Part of a small language model's weights: 5 heads of 64, no biases in attention or MLP.
MLP neurons of a small language model. Each row is named by its layer, matrix (gate and up: input weights) and neuron, and shows model dimensions 160-319. Each number is 500 + 40 x the weight over its row's rms, rounded and kept within 0 to 999. Numbers have three digits each. A neuron's up and down rows have the sign that makes its largest values positive.
A block is one neuron, or neurons of one layer that tend to fire together. After each block is what it responds to, as a language model described it from the Wikipedia text at the highest values.

L6.gate55:509487531479567563479509463555484584526511469477447475460467496420533488537494483494540519476492520450572468513539485440477499488509537526511475465506442501507498529528565499509524526544535499537470466523462545497481548512512573522544503486546491541536494484501517522488554525522465493447503450446464496556490513462503375524571544500451548548491491531536536459468473482580488469563492490410497405535462518499430580498564426472503453461530487459504484475470573560488534441516568562
L6.up55:509496500530511485510464490546463499503523406442496496477500565477545611501445538499494530529484481536517499461492488522528464476533534527550580531519416447507435529472569556476510525509470523497451508517473556502504499485560508509459551590544501544506493519486517440407587531557497503508497445492477457501445505464503402619535463560489522531450462551501518496508493460606481493531491533401485457503446530511443473411486518474540508461518419488475513512440495564545509463489566452
L6.gate68:474470526493518504501505484470433479530515470523506457520414481444446515463510495531512433426461504513513505490476474442496509504474455400515532481433481502453540492540534489457469489460450504509574501570600495537380516605521551519456487531489459467482424525457475507462551534484515587526497426533521502509429488534524498482457532495510524466542488483454538369466438459530470403498563507573520507542538474480492538527509447529590481508521495511472427490517510486493453528463581506
L6.up68:438484456441485418479463496445479470521516478476527512456497460503534506477586553527471504431475550524507528602441441534537548420503453488432453470433528508470466558526476482540493540477505530460564439503513533489408550570471456501470533429488533465541478446541489407478532489529502594516554495529517528506536541441504483536557546441502537429435518444498520459571493426501475489541424487534491511485520481472447491522558437516475499432528509539446532491472477472507560510472460495
L6.gate86:533410577522523509500447527511517488520545574513508440475410535492459470528463494538455516486432520517484542526520476489502508475495493504488473491490464435496571521578483567461486486559439533412481554464511513548513481547553533490454420495527412498571507481483586510510530476486478557551426450466582457443503434436571507523524508496492451559485423496498472437517469503493486459527518509507417500493483595436501479522438526454524502518509502486485529420537502512463447543521469538
L6.up86:575485561560484554530450511534538459491511572558436450515461508535519458495483532513497476520478535529489504471482487482522513457497491509505411487485433474521481553557514500492532453548483557469481507514463488556495530501539485415463433545556492486462439436501595446601487459506476534575508478543558462511474391429599517499537506514462522509520443506462495478548463519546476405525546456515463539463512612531524485428448441471528475498512526472473455467483540519523530522501427470
L6.gate274:571476487471509506511481508527539593534549514505509468487515462488393420451433470487523544442453499523497523538443393380447530440482472535445552507429528466528512501558499498491532536531513522512531525450521589492480531556504525610492539481474376486482521523521525540505484481435494517454478465503526479432471479520519461551524494532516498533493431561477507399497485399448465481454585539544462532516516527436465514490540534528554455526525504465480481427495524519524452537476495476
L6.up274:462457466481525454494505448508503504487564519467574517483514456600442487448504500475550464474455435524468469487430435482459514507548519497452552471478500465521470480553497463433495520469502513494495480486490512554521508561460458603377530561472509474505545499425514475433528513455461470448512503440481498552440546522537476481583457497536496473462506506498469484545404469499475454454480486554460485502542529493476538505475436557570495542568471499567489502547510515542494511485481534
Wikipedia table and infobox cells. Cells and field labels in Wikipedia tables and infoboxes, mostly em-dash placeholders in football career stats; also "was/is" after biography dates.

L3.gate11:515570530423442479429493475467502483541557441486418570453412515512448436514483534491541438427502485489577513533486503486428560503494525477561643546519404431527486510496423511424456536494450483505540450419583503468540498529494499486539481502514543471500520558525535543531511503477526446513499500496488490497587547489483477466492536481416494493530491461564563492504473490471470517536538573444470528531553507440492511581508482460463400564470511503557538527506483482479534427531460525
L3.up11:488464424488492480469534505453536490394547495463505496486451523525481465481514516449435528543442463547527445500478598493588484548459514479447556543529507542540483481532492427498559464521495528473459432450473446513493450523499516531509542486473496444492471562513473449518487570409516513490492529572540504488433526462624484526491488478444454456431474455392587429481521497541422494473506506492547538531503457516544503515522583451479502458541435511529518501497460597468509541488546505
Sports result terms. Sports words in athletics and competition tables and infoboxes, such as Result, bronze, football, Lightweight and cycling, often right after a pipe; weaker on scattered word pieces like sw-orn.

L6.gate61:478506478542521468446495522400448509497501384507475491488492473551497445532438524538458476469481521514456469435436452502463493465473414472475566531521518517460488517488493511481418433507480462523487466514497407492432528545500558456489466525504490477563461522445594439471575580536540482480524489552491480440462450496428512452497442527491468439459529468506552463521494523487548536523530511542476506504509488475462503471478499490455514506570520517563460520484556527463497448517478480
L6.up61:505466431501490477482508486449491504543452491480559594446510560475522536475540465528467429533464521527437485520527544481535573507581556512503567496509506512456529495530463446528481519512478476486524535419504507492521488470516492467464532450455514521497420525490519476487460482457445579533447548510460554490519477465515433581459522544517502508532494524458520536524548471486524583506465504517470446500454587428486466449423585572630509511558497607476452530525479513506499568541480471
L6.gate83:547541561501532502508477532443490494499564455439525448451492456508462443566449526518556446492491461517521511467573468516481470474459444539477569520530476458455511455541499497487508486442490502460463469590481486548460561555561567513566450475460524443511505514440523496496524516407456547495514511497499541494469523454467523409484451463460501456464435470463522500546521503498544444518474577546486509527504505465434527477484519511451465516556507565447448488574500548522478485552508479
L6.up83:514482432538474445536449515453505536559505488573509445458524510446550534541497484510409511510468464500514535533414533476490580460534500475500518573575477461485500480487530509529493458470503506464528528424483491537455490504446493524460519484510487483485579562475531496479477545509543470544472488542522525440558504547463568537521543559430486570449526453527426469534476548394517487515503538460466545477470514523491507464526489484481385502477516505525496511559587498467481507490481447
L6.gate335:538498489537490565536426507438449463521541400517513493515490532541482484437479549510550517452420533531462469538408465444530443542427462472537518516478508520525559525502614413462492461503508478494502448513498557551525521539499493402537403532481483535486442462464543501550483497509438497428490530490501487522453446498478482449511521482508536506523444484548453432478518544502442414495516481529491524486490461466526481498530468462558474539488417427527505448520543472534446525476428446
L6.up335:523521445513558498553443537459533443494549499515511543494492568541504476449504526550518508469462535531410462481477445498468421548478461448549588543482468491532478589509488497488482427530411564488510480494487570540489503516495468482504464429440481552538521510439545489504501524490437541495544577470502530499495434473529467421494480518520568432534563453513511494484490519487485454615500534547484564454487478430502509552514444524466541528504537482568480544573536532529468503443469439
L6.gate500:593401553514460458504458557530437485495522536563522517494446479527523507429516464543496465518431533529473459481460480530518449503530509480472490536508449512477524489505481486459553409485514516504497521506424473531506534534571501420534508491443538436596481499555550512474476493548388496478495541486530520496535431422533469491498547513449515556467552538566493409503548498500468513490482602460508477537447507455516513540474471478531504544489483525561458469477535488495505471526541502
L6.up500:455499460573465498518444491458467489483483437472491438595411494549505549446497525584532470485471501555539517475508459539500503476509524475545565429558527484477542513475482516538395517519497501478509573514528478467515518544477483481423501503509573516537466527509540502499518531539538442536429472600521452468565487539527509515506527470544478542491503461511467487517435450475444472574522555503438546492435426517425486550452470471487489592533438521556489509534420488485508475470460506
Sports tables and infobox fields. Tokens inside structured data, mainly athletics event-name pieces (hur in hurdles, steeplechase, mixed) and dashes opening infobox lines, plus coordinate digits.

L4.gate0:419468489499415472533482544466501486501471515491454524509519538567427572509477519513497500506506510573493516459545562501538591473471432461485498474574522492504527475549572416546470461440446423514510463484468488498499521529491501558449552542480501534523505452449472499526521482506418509585530484448553541522521450479543521574559576479460518435459473487474465532493512460510507481494540523508454475573474508477471432499504425552436543535505522546546575435495441485471551467476552535
L4.up0:524456487544522564450500416489501488490495489418512506517420539487437526442466504564583517513502464530482527489493434449484504485522491526494504498521482446511538489569543493542468522542444480537497485519527519479545492549440508554488538489482500480470518588477486463494556429525494496509492456543504526470416495537430579474480563504505468473520542492441531519450475503455423489516481563503508507552421485506560503522545506513513432410542521535506488465524550566510506502450506479
L4.gate86:536468629500508456592518482442446474501508458497450487517409463527463531507486564555487508438557491537550518492527441497542566540532492563513552474496524501471540502414548575463459460539505448464578432565474554505527535564508506490519541513552459498501474540507465531505492504490518530502470511473509505519470450488525555525530504433565486509513508434569523442468524455458529469544465539545431558553551521547450488478500469557507548513574475489552561441495498512482472484539512486
L4.up86:478509547511494535490555516530493542575527445538460430514566565526447496511389489489427437492486492542388536540510566540464558570504381450533511483452511499522443504519536533519505472479521515498552517550533447541427527489501509538496453450486486447421473503553451430525525465508527521541529454460513491486510465454431499570485445558522517480419511529461507439493527465502530525446497490489541524516415465507504483469457498566505540581510541545529546505478465491551489513443489430
L4.gate104:523540424518541451566482530478531487465506513451499527502423490470466455426481585459564469494510478490507558459533488596522509533514425480479536482473485517480484484528484499519588519507446472504567545483525533521447471549476510520509457534517457500562496480482515550513483571538385560504504489502551541488539499471521470527497511478418481486470495500515492557497541585508500465498577536443498521544509502424451534535497509496533486476529482507479508442593502470540544450499603447
L4.up104:513467462449485498497492470499497535463507437470434531425533512547450497478549494432456566501542494419531511510517499480546474541506545622533551510457530484619520454508486516515473442496488528506608528468560548465473506513509505489514575428514529521459520548425484442511500548490453534437507567495479450472506489403521463506558507469523465534472583549463435494493511486558468491464517591453476445530513474478502438526548497482562511536478497518443523476442461512505473545511552531
L4.gate143:520471523461471529516514539551526491459493521440531475460530508557473515462396467546498457471482518520419482486498618483514472514500551515438508522505466539449516585577522513436507565478401532523527460547537459461521488548509487496497473535533479523515473477489424507517481510540500581469452456428482462500499404508489564518557480540504507477535527514489608501462428479493466556487481446481441575519575453447466498544451500576511497525477490573499487468517474460488438530507510471
L4.up143:474532475519471422494562477479538527501508520519507527450505502448424486432568470550545517515437538556486532526470575515524565483462514523483527535558464496476477503451502446510482570471475515582570521423484469466471479519527520516577551496589506481461513479529473523498477557467500496500562523538509584544502460485564495545504546567542488460491431553459501537534506482489472586528567455453454572462544526471527500520491401577471575523472467454403522482464487537505414530440497417
L4.gate148:494440537433458494503523506512491459501533521451523462509536445572513489417501489534527500440498470499449453471487496518524418535526515538507532519474545453508557516460524479503510441514449506428484511499517475580518487555515488462466502511506461513480540552488488432490494502528509564513508526463491448550478518453491567528509448474526508487548539465586534436499419465524517434494497504537405498601464565500485526465491506498474468491521403445527452425548537522480471498546571465
L4.up148:487487448460446515524528563535502506505521477523512487528538498553507556458502519519513557499524516527463502469509484481465476509498546541507537469502482554525614457554498550490522470484487481465502551450512503527422504501431489566469534430514513441524505493507440425475543388472498515496498499476558511519460602483531540537523466439526449454455498513535508513493496470511418528528495471527546484510522576494528508553480556593558485525523463407500487463527497489473461524463547455
L4.gate214:453479492473511560499459509499514555439460484469395527509541466475500504601515460544441474471517448516490516519532537496539584565489501550501491512542471484565556541515500503492501511495521431514423471490514507528468491532571560511522434521433503480476524486565506531523466490494507546522471542455472455526484469484480449446450516443505541495511491524523535444512623491468469478518494483505467476495468531518456474492549510453493454508509526479509577438574561466582476516450500504
L4.up214:555427506498500592521526556465470478553524457398542491523484564491498417409563491443471504513477481465542514506530471505509531541538513521522584462544492431495482478494525436517509538523504530481502478489454534525475501481494480539514489410464458495523437462514469510444455468534477515417502462546572584457517519512430462498465542458531449443440456519558437462482577495484513461515511531487522490525463460498440575536466489508537556477536497501460479439543555456526516523559480471
L4.gate220:520529447546545475486520554519476588527504518476527559513509440491487540493519492516378462433528491486491454501521481585488455473560560516507572532503453477453473524516502532509524463487436471475481515419582469459478522554468497491458497535524482566513462474505494467490561462530441580489529492475434507542513478453483491450478495475510601437471484510493499475473499444511487584558441593450469478549490480512421534501534486484527517527491478466509472455507470486483491424514502480
L4.up220:504527453530495420434553484496479520490531496465459522501521482536499531500509544447431556532501476496440499502447511599488437496486420510523554413524512554541505540507505462524446508578529436478486487581474535555452526517607457494473484486532507555479520528485445439601515503514426454534485496518559515501486530431543470528479527497423548536468527489519566406511526467488547411497531497482470519468522503453473451489483437487491497549503475450448497480481519501520532452491509469
L4.gate228:524554461537462481519478523432512535491483489465494483539484490545476536501493442497509444572576512476539574482460557521566524519523565538494418460514516413469497483518473453474574484471470457482503552475449581526507508516607460494488481504532483507511475527497504535539437468513496532498481468455534566513508512571509427504529459460503426515517631494489546494488520503516563495459529463450500467522502485445540467556487530445544466515545601495466496455481460474530508539569505559
L4.up228:464554563545468471511515508505549491495524509499502531517481474456550452458524547541498504461493517532547528486517528488463526468567447441515473466535517502517471484557521490544499482523495513514436544400520455532548398505508502580436490458461546580537613538517466495497451556543484501531455485468485514492553500462531568531593490492544530523531470502475484493520457441520426491560475467522459492485532437523504543571577444463507540446557530418534491549482535511494466477463497469
L4.gate237:488464426530475455442479430484520557522542545429534516510504502506480506523474394472466504473472505556464500487562512480534512438552458463501532467592514542443541570503508466473560469491425477539485496543421562538501466571499529558498541482464464437544462454545424543487447494477524535476535555484491550519491475480518477520486488492521508472481520511525453432504461503554497548538539529572471508506468573519442495476512407523540520576430527530512509444496496473468484546501490502
L4.up237:449496513572576433466448504494533495482470548558502526483494550495523521538480515447517397515476494526511550549471501489477541505483510556424555468533459449537465575568478493564500466551461471554484457495475464559498463514508538581505487537477517489517432472451515545564577494530470514510466471513495497576607553481529562529579553516538521456518512411484500539477556531545517501516425498527461534442517519531560430464559406547532446479521563599451505515532503544480506509467520463
L4.gate256:501543535509547468508505471449475544460608554497444469511598570533528462515530452497521540450520547483533484549540515459600452541555439504552437535532494507498533510519503455440561442528557445471532525500544481515466525558598556503475526491443491539460471490465480562423502497442515577480518538431528524487427516475465457518488505491455509501476480473579421458484513447480496509555497526450463463483497506456495519469503469526497527491459513454582467513504513444501500472522519534
L4.up256:528502581501519441482474468455489512541402557414511473515482400439480528496544502483529524532540463534578532519534509438502537566489466470516441480501466534506533392505471549491515464510460485521450513527527516426491436523452524482596569531511555485448511413541416448407468489487469549484408515504489487503478528534512486528505449505545450483507392564482466438458515506472474516507569453498484515562502463444522528440437507474468561560486527573455509507440557496532529491564525555
L4.gate342:496502506545460479526503473450506534482539494444458522488444573507478470488531526525440529420449468505433439521540482508539484553563505563465483587450459528535508577482562498480534508503465466475528466471443503463453477536451502504473537453525465470503465475453478523492493503500493520564543527457530434430449509533557464548461509492498475470596517527491458487446442459430490398514468527477475564565542589506529429518554481518557561476532498539515507500460434475513516444502459479
L4.up342:486463456458390529489546554435583552516468494413493424472470405434575500485465557526537459467492413483466488519532499513512573520438493464557432558494438522494538499486545536514521503518448464567493519548549495500492515488480513544540499511508495546439436495544541540498450490503483491515483531475480518468558494507507513530532470514535507481475521506473449548515521484402549527586493495501455490474532462510510540562531412528496460552585475547458574473502457497418471489424478514
L4.gate364:533468430509513478485469516594428524582557493474515529510474528494416454502424520509482519431501481559483522546515556547448555503536508502522483484478442589483551502519473541535528534486486438593437504468512552505468531556570539505458528476556419431537499493544429440481544448556539486509489472510474500496503460526526522531493537428442491494511437445600496463522505511562493498458539458476513479532531494538538521528482520450479562583458505521485464436513541476538489494463557499
L4.up364:557530484510505411485483450468468409572532488489501496495463471540434424422461477503470446518466451515445491518501545517486508458536543446506512471467513551561535477544467533505509551446448530500451516471514468508500551471530539558454486515471458488552533419507426434569604502534492488412552516467498478497504501548493523504455553527521455492573505506482448532476492471497509514568527427454500467519572496428561447494457473542525511479497457471489569468507507436491478543519423532
L4.gate492:494439544439503504513510512539470601517490561507534457516451592539455547514566551510486506501535587525471526525533462568473435410530572477447453475522521510519473498449523495510526535496446503523552504499495569522477463493574518550501517433503484546543503494492538490484433553422537496458476479423442531413531419501478570547440476514530452516455490512499498532547619501574443521554485494463488495521554549513523498529512531527544514500546489509565568474523446434446472503445526530
L4.up492:503428488501504522486447508480516493524507510493508511420470530467484483545502476464560507503491468507509506473522501450452488544469456443555501438473501423503455460483469462538492407475547508480444482527513543502505561536484486548509534453497470485511520539542503460420503495507467458480504520513654497509469442457481402403506590504389479489500516472548496511438468451464408441490570471497500466545538546494448529542517497574418505456482466534559509470460555447455497523461536506
L4.gate517:552497472512456514531486492569454601536480590552490467477491510550488513504455526531479479461496547541593505556494524482493519537491546506467513491485494514458519491455484552484452427501529459462537564519495493538447478553483519437524514522538474448572556510548465518490447524485501562404540525528518498493479545450400496457470448518517494441490558557542490462514534437525507473454523449588566439502512517459460535544459524535463511572445516498558483430511502519477505553452433502
L4.up517:457475517501483491501461515486497572466538639483548414474489482442449544538477550476446498469381500490473482498480540592588610546461503483517523515470460452542497479527473509493456474543463469559457448513563459460509484508486544530488521544555521450469532494489484480447461443549573505500481476558528538502509520494522533462466544486573497506554544461483481453518547518548468439459551520536525491424476473425523492520523447486460498541521452438515474467496503420472505503495481415
L4.gate561:547495547471525446478433577489568579475534473438458533466486533549508501454512456550494461464422559594424452467494525468487482505546550555480487508542403497521467532493506505530462499494476496507542445478453535553539464562522520478483498423486486534541495448486468545480491497476439534471469476488484463520458513473462460545444530486525480520508542506586523466473555520513526496556431463485457465506508568488452476518428402504427538472528414514601495487495519546511478518428460498
L4.up561:540434512549553471474513542490473483476465505500504484515486494540457465504491506531586532547419478435522563490456516428397486517447532445477465537494486427499411493535426602506524521496438447466432512523553469487496526454528528570517453449420495542533563538448498524560585492483571505470486538489498530475489496488545476482484514548512457481489522484443486525511487438501462525512519586547494539512475495567530526454479466484592508489487579503480562517452536473536441468492562539
L4.gate566:515471558588508509531541436495489459471514508517482511429485472584462516527555593478571494460462545531538514468474509477524524538443466520483516521428577426521502524481443477495547524560421464439444523501487575590481471532540485476470515483454453479542510492525461466517535480488472485416426487477508495455509479487492518526562473508504417432510493532562518532478442426423546460507535533447543466557474459409457465564513460463534465483518466489533523508515620523521503453440521406
L4.up566:512499529545533560491477462424483528449515485463437550413527542442505513555577475482498505472469535470570546609518425460525518499506468485536502549554579569466493515623519496517492528477611527483486505488524543465513461494477478464436482490432512465574507525490539454477538541572423516494501510492484472468490436553533492588559479475427515550458523434569432535496516526489505451534453577416496531449536490570512497448578454467505498483514502461498549531547529497484500506520470586
Formulaic Wikipedia boilerplate tokens. Tokens in stock template phrases (census demographics, climate or career-stats tables) such as make(up), or (older), Note, App(earances), Mean; weaker on predictable mid-word pieces like Pal-est-ine, Rey-nolds.

L3.gate612:528461543489505491577506493450491522496542530475523482499517530526498593513493474421479460463529444503454535558472570487541500443532453508535614476530485532489503470547527552510481493443488555432479508539533434497367464549480507490439474555512480441532486476501520524486523497483464573447519502535517496490568553463556510533520471530521533518469412459589509379504529561574513515504580530426497527529525420451507487490466485407455573475483495534574554516535513491534521469527498426
L3.up612:535490483502457551539485468537489569446500465497500497473481411470483582493479565518481444497475503423502568464499557540512432555465500518489531486467486527582475514498470516602465448434515536523499535465591494515470450524524436509528552429569513525479451480447479474480540476464568529533410503444476498515543517495490508467463478564444465525506495503479555494506455517492501544446516556469508530520384574470545488597509484541468555533479513471446528487573471410515498558501501453
Templated statistics boilerplate. Predictable tokens in formulaic Wikipedia data text: census racial makeup (Pacific, African), climate sections (climate, °), table pipes, "age" in birth dates, plus some mid-word pieces.

L4.gate45:501544481472482439479518513426540520503504451455510476526424455535524435424422553537537446516550546450605474493480452492547546424511496496524573538497560464456471493552479505476499402506482491481515385519542490512497478536528539518532553441483508458504524550512538447453500531481513500435480437495533492486514454586500387549513505458417603432512492599491509494473525543539529478516481525444522495471518445482493505585424443470505467503533463458465487469569498489491437451455447502
L4.up45:541455534507542543510447546541487500497435535486434531531501553582508472455435514507525572489532477452474525519484463509514446513552485543453498531478525542451505522493491456456535432494483486493501491464541526509552543485479533451494460420475498473559477525529400482521514499441594488430479501512401437568537487455527497442513552510483512535484527515486462534501457515469519528503467482504537505438555510590515445466504516473541520587457423564476411518542591525531471557427472412
L4.gate57:575500529554498585551481477518576498556482480503426507473489516508502461499473502519602470477423518527525426536547480477534466494432489563425517520480560457477469527533443517464497558530505501511440377499502515456492537530509515473481485483500458461460493498468519505492417531521490530519552511413476435558524456532533463529523496532474499455539434460526517480530511415481529574590488539482523487588517571443468494530501479465565475504505506527533566470549493504508524449576556500
L4.up57:571502455547442544538514449533456569491483483524483551536470473557446539484495528509541463541516497497536531514481508507482487472492491500404521506476521509472462536480487488473450537514547520477559487514551447427460516492508523490482445504544557513489524413424516452499443454502494425554500511467508523574454476508510505474496485535410556465486522505570510529495574504506515482541494556469540514545476506481479465500556434537529528518549517520450507499580503465517570497482504526
L4.gate62:487457556467429534491499510464558471594434505446464499438538539543400527523431491512505478532473529453531494532519583558529468492435423466535467511555517546512456499460439531421407518484512500496503496505514495527518451500506463519523479462422463437487436467483513526517457486512443527474579442362417453497522489453523481501474558470500464508514547572515469536510545544509471566525432519479537503541525476493490514477544468464451469503525474504436487477489503546499427514455519485
L4.up62:478575482533433450497435528485469525546546493506451541506445516525482451515491488530505393492515460478526528403558506582577468519571479494492508571505508566494521440569430506447467565474498419437565441473444491489564519516510455522403403463476510511549463499494492495467435556461542510448480515494548540471582551438472544551569483479488478492497511502504472523507493541539511574498511505535547520478508451521510529478448526477525555576513465487520499527518480475472495428620436502
L4.gate75:574504554489557508518494473527553487477449484416539451465415489513534475441449537485538494485534513460475429498520500522543542454513456521514428515399503447533443476504534446519585549465488483477490520503548528476513571575492478609499482427432515475549503621522454532498524463507474549525474510531492502518446516505519492527492540464509483481530471534519468521461504454527515469491478580513495485510531420498517519465509504529465466519523476539535545506563502466497489520507510457
L4.up75:541497483487493474516526501545488488563472473574465531510484460421438517461510555434484556497554401541427502518540536592445481505468483432494481517484527495494498469521520434525543474431540457508526465577462537506517527497462502494500483490543467495478447523494493506534529467475539507520477451474531460448517549496434396624523545552474427486506446523535534520452450517483541554501411522507550499510507495510590521515453587498538528504512515589509470527530519513447548447528508455
L4.gate263:537552530484516485550542506505548540490527555484479457457490546472482537530484547506562459429508560475539498569431543432452487486493474477502540533409533561526490505525496467486502487480443540477564510498526486489565532526462499431443510472565469461522487516511499482494519503453529543480452514428546507502560532534449480545536483468508485469465483500522565497502529471437591582489562469469559410527498472507498477524473504464489572470494503464497553461449493455561527438529435479
L4.up263:454495545521495478509536513528490561504529506460484488483570518428454467518514473519542488487471523516531517524505554488503476478501489513472495463463546463547453550510462518455487508460548518472546449472553488479562470492521488439527414486598456526420555528448514413513492491532458535506486553489435536537526481514514511469569439464491494438455574477513487541519530476529529552504477472463523453513517485497474445467462500458503430499500442498474534518502570490587509499560469515
L4.gate276:481539492431457457516518474504478491509556406428451501484492509492379532428425563540523444522503499562503565553479552478420549512478502468496598465532498488525463465526486459512454429479493471464550450470558527452483509483489476478558453447481420450499496521470482550508471521499448510437494424534506512524482495423496491475476501451470505466501485568553568508472480484469541483555466578432543486508518462443504481579456522530549544394472464511533495508538472475529482501476464520
L4.up276:562443531512473476478502548503497514480463440536507461519508490481490496485485502556505537506528497487416456563517516521518474509514514497529537517477563500459480489541519502484528486543539557495517475555538507512518486501480460562622530515481550490504475563518486603524488451518474486464468538495484515541577461479504501554523451514478519470552513531599515494478558524486527605542495541576505528512564455486456488517489565493522461517529498539491459449537557494449462520497500439
L4.gate303:495484497467473540589504466457528508455552472537513540523550476461488447465496524497510430525538489492448492505447547468487513448553467447483570518491524522544496480463517458461508461499365511411535536481518491567491526538470490414514465513519475506484539498530464485537501526472473461423532527469447473452492516535470472469470548499502485422413530471502539460468523574463484544549492568434556573550463494471450483461488532480480501501537511529483478499519542533502515443473453529
L4.up303:500471560509516476421560465453542500473538524601501543498512507506504462537389453500524554493472436480545502525467506461492465493438475476454450544551492480567543536574520449495523533526521481525523504529497517501479547487500572521528568477506505489465506498536528477545527473438461438513503527475518443553457492519493454493554450542527490455423516535522455460484447510508467491570544476434520517542474569486511563474557497528393565474449522529500489456488571533555478513532504492
L4.gate306:540505508468436426462486442486434458520493492482475595502552473484451448375488462504522477471518489509511543559537539473504476452525488535531535490461510486460539508452509485509448478508486526539522444485536583436417521499503467477564484510482471519576472484496475537484509449568425599466510470538537564446565523534428453511500493509493444527511507485494513520544486468499484564570488543452590521529464364475466523511472516477511566456494502479530467520551528519536527577477466480
L4.up306:552553507419532493513535511508570575524439532486551477509518474495513471491521556484488500530539484463505447460511494522496467551551417464477388460498492485521506509532506556431511493511514486530455544520476497515507472535448517473523454458508550474476453512480522563591476487487483439510490479485500509542514432506445524520485472482471532564559497544515501485451556559555529485458487479444498460492491542479501550514493555526485532474527510424474483464525414534422498452493532500
L4.gate321:407533471437536498527543459455535536552519494450466512525391424590445517480465449524567462511531533500566427516491491513529513493471455517493542649510532420479530526517547494509471441468423452456560462518479525436475464541568463510502563486526570427512497470480563445490502480531493449485439518554436524524510497478488530526440430461466496495545537526526525449513475513481527518518568515507526507572489457482510528522498500536410479551543468504443477510552457498486503467474530492
L4.up321:521511506506494430479534500439523467530477498521454537542454441475403553534533433463476525528591400419478565516510494527549551441483484477425541496518583541453516492516547443447517504545459536522528426520464474493471465495548454543534536508469474489520462484487558480495531511468546489505449480491476529488456547446459468466508443506536502485570488547446527531472462482516579505473499447452504501554499516510522586512531561440534489491528463478521499482488487488478495515488513498
L4.gate324:476503567523478486445510459568471517528537467446498507490555429510503447430445485557537475473480507522506456474490514441460529430467547490483522487549547426438517541529530507436536517439491545532508403542521489543519475516556545481550446523560475497455461486505506459531478485511573486522539501504484479530489530486548483465519465460466480524508513590526480536517442540485575469528538459479525460521501513466513521476452410451516468543570455420595455479473512505541544418538507533
L4.up324:497563493542501458447489502510453520515545494475510564539535505538461453443494512504523424505521492477539466467490489487394538509499522464480533463559527455529491480490480492452495507472557492491547449476512466468462545464554546492473416482502496453512466487529508510507579483463509492489531497529453567486495566477505560450463487443487438513490509488514493547572473501497515443562599470497507463551494481470472521477420480479556485478552447460575493514507523437573539458506515497
L4.gate425:575450417480545518520492475441496491486479477509501495528476458508532460442512515494588442442493561551526506513498477487468540506435502499546486540554513514525577528497514486414441474456430533465490461490489558556514519592519561470502487508497508522527503585438513516479470496507476492560490495462541505480516496501397453429474477499483496467502547486527543436479566496477466495611452563552432480543498455412491491469502414485517440580513465469599504490518608516458490546467500433
L4.up425:480523478487536485470442547495460470569510427455491509557511496458552480522474418580533487469523471495467490452470471491497417605470535461509452542557499519518487498527499483479382453468439566522552449431472536502533475528518450485543440489534505525543463571488547563478474523563491514539467518519529459474501478477445529449538505440460527442485528407519476423432475491544514550476469521494565466486469504441497440495517419439498491543554450435444516507511509540528496520496505495
L4.gate523:536478440510477443471453529531479593528482458533474505487459512549420483520462564477532489486459512514511390562427540468462510478557419541496512544541488479455461523529494443518437485527432491491510464442513505529588493544489526502509463565504424534574493499534463526409488522538462484455510500470545523524461482495479504474478535490433413528464506472539527489430505469477484520526494450540514523482579422411503507519446530462476552493509475488460550513443565477614470461465443454
L4.up523:514483459483486451547531603495560505462507437482482549434523506491483430484489533538497462465495499521475444552458473506498483446490498468507574456508504421469490518561488540497530457473496503472487463508508515503502500512434471537506523519507464548558535467477475472518516556486562440507508522515455531598469467520505534419577535464481517409497479542489552501467513573515446510476496504540470599472566419510504470515503428480565481455481409482583522510535522437496459429532453488
L4.gate594:485503437435454436492435518547494518475514515478466541482406462462444495412517553445502536442494449549500534528479465488483470454508499444503530532524592480509461555411463472453481431451487460521536496508496507506488484553554464465437480480493540517540564519522503474481554482490500473502468510525465614492560472483529416451454455404418495455514507510551462421495515436452502486554507534482504422569526526515467519540496494545420529485504488543488415497479531525504492424529477517
L4.up594:477472534450408448509453476457543560472470567380431493464462437436474522599440489456474529443499505494434500513541487479548550466420482485477442474491495465474471500482507537497498471483533467544522514489506496485516480518548463506446471512588407495443525505482504522495515478550556500460469500515517495490539549427450446521420451485489450533498525530500531458532473532502549596462457560472520470491500520507463519531519492440512522495469508516520411510439498523552563433542517495
L4.gate606:559493520472569561505426609506433489503580504459464477466410503549460478499434430492438560494504543514504484534514530416494452534478486538475553488505467506502540452495504471430520535474478428530476522419534570486559538530523497510530521535488487432567511480518495538443435540499527501493500517485514521505575501489484535524539490490463555490513460526555493415472544466504539505543497498555526532550458470484531570539446504453510542511539412447471573451577462573520519533490565475
L4.up606:535491491481532501563464599477437431492493489531480447468478572548485486489517519404526532589598507511530516482465525562465427513509496575491523516551500500561471454513521539485610537509472500506510520469481546416522524497449438558454498457452560432570468470463486526525479506522536472502473487531520563508517507549486530507579512527497486439398536513488515492469524520461495506509463495565595567535486488561440522512504476462549513483546458469388562484577481475483523519557567460
L4.gate616:483491451520521506477493540462490529504570445503519495508505512451395558485465544591502438469509509568505482469475487522544512533508540557531477562546426429501508549523484450477528507434489488508529500429538493485462449546551536475491484502553485520454499491487515574477506529530424540434530528473522505513528532556586475478492507456545452516449551572551482447487509494481500558520469490488407515539551516487451449512493465517504529496536507528508512496578494417493543485511463545
L4.up616:489496569441458342433472482483455495555507513546567509503474483558442488516561562543505498471562400513474525470525513516546419493501472506547465413460418509551560479499540493466519461455503461507547488475470479554506540459474534551474516522471485522465482476621567509506486499596458506462539484498471561518496495507552564527569516505490498568539522533498493484474444462492566492511504479532526519572555533487491464555472439483528572483475567492456471520570503461492419519497461450
L4.gate629:525481529520598430480472479494474502588591464495520490453476552552397441458489554516509453424493483467444525534485474535496528473522488470506579507515482440480458493531476515468518452435444518504531473447529520547494516529484503547424431489456461428518469500449456553457511530575515558475482506580463502508466442535514458460526575484495469489474434507561568465496464474472464570548505508500489531510489462487437498514472479432539509546452446482522525546535539513477520463455484435
L4.up629:503503516502482420513469538538450501525587491522449570514459521525399479457412469490494465461472453475491534580468506438558503504512512502481534517529448427532503512567484533476421496460475462528553503476483521488524490530433455452487472509477452489466475572569506462501529570500501544454531502553397468450444530546455429446481526513462434514482490517542573509502483484466497595587465543409487488538525442412480490481462501447571525523479464570492438534510536522498524495522540483
Sports terms and word pieces. Sport and athletics name tokens such as Athletics, football, relay, skiing, tennis and medals, often in results tables, plus mid-word pieces like Gi, ass, ze.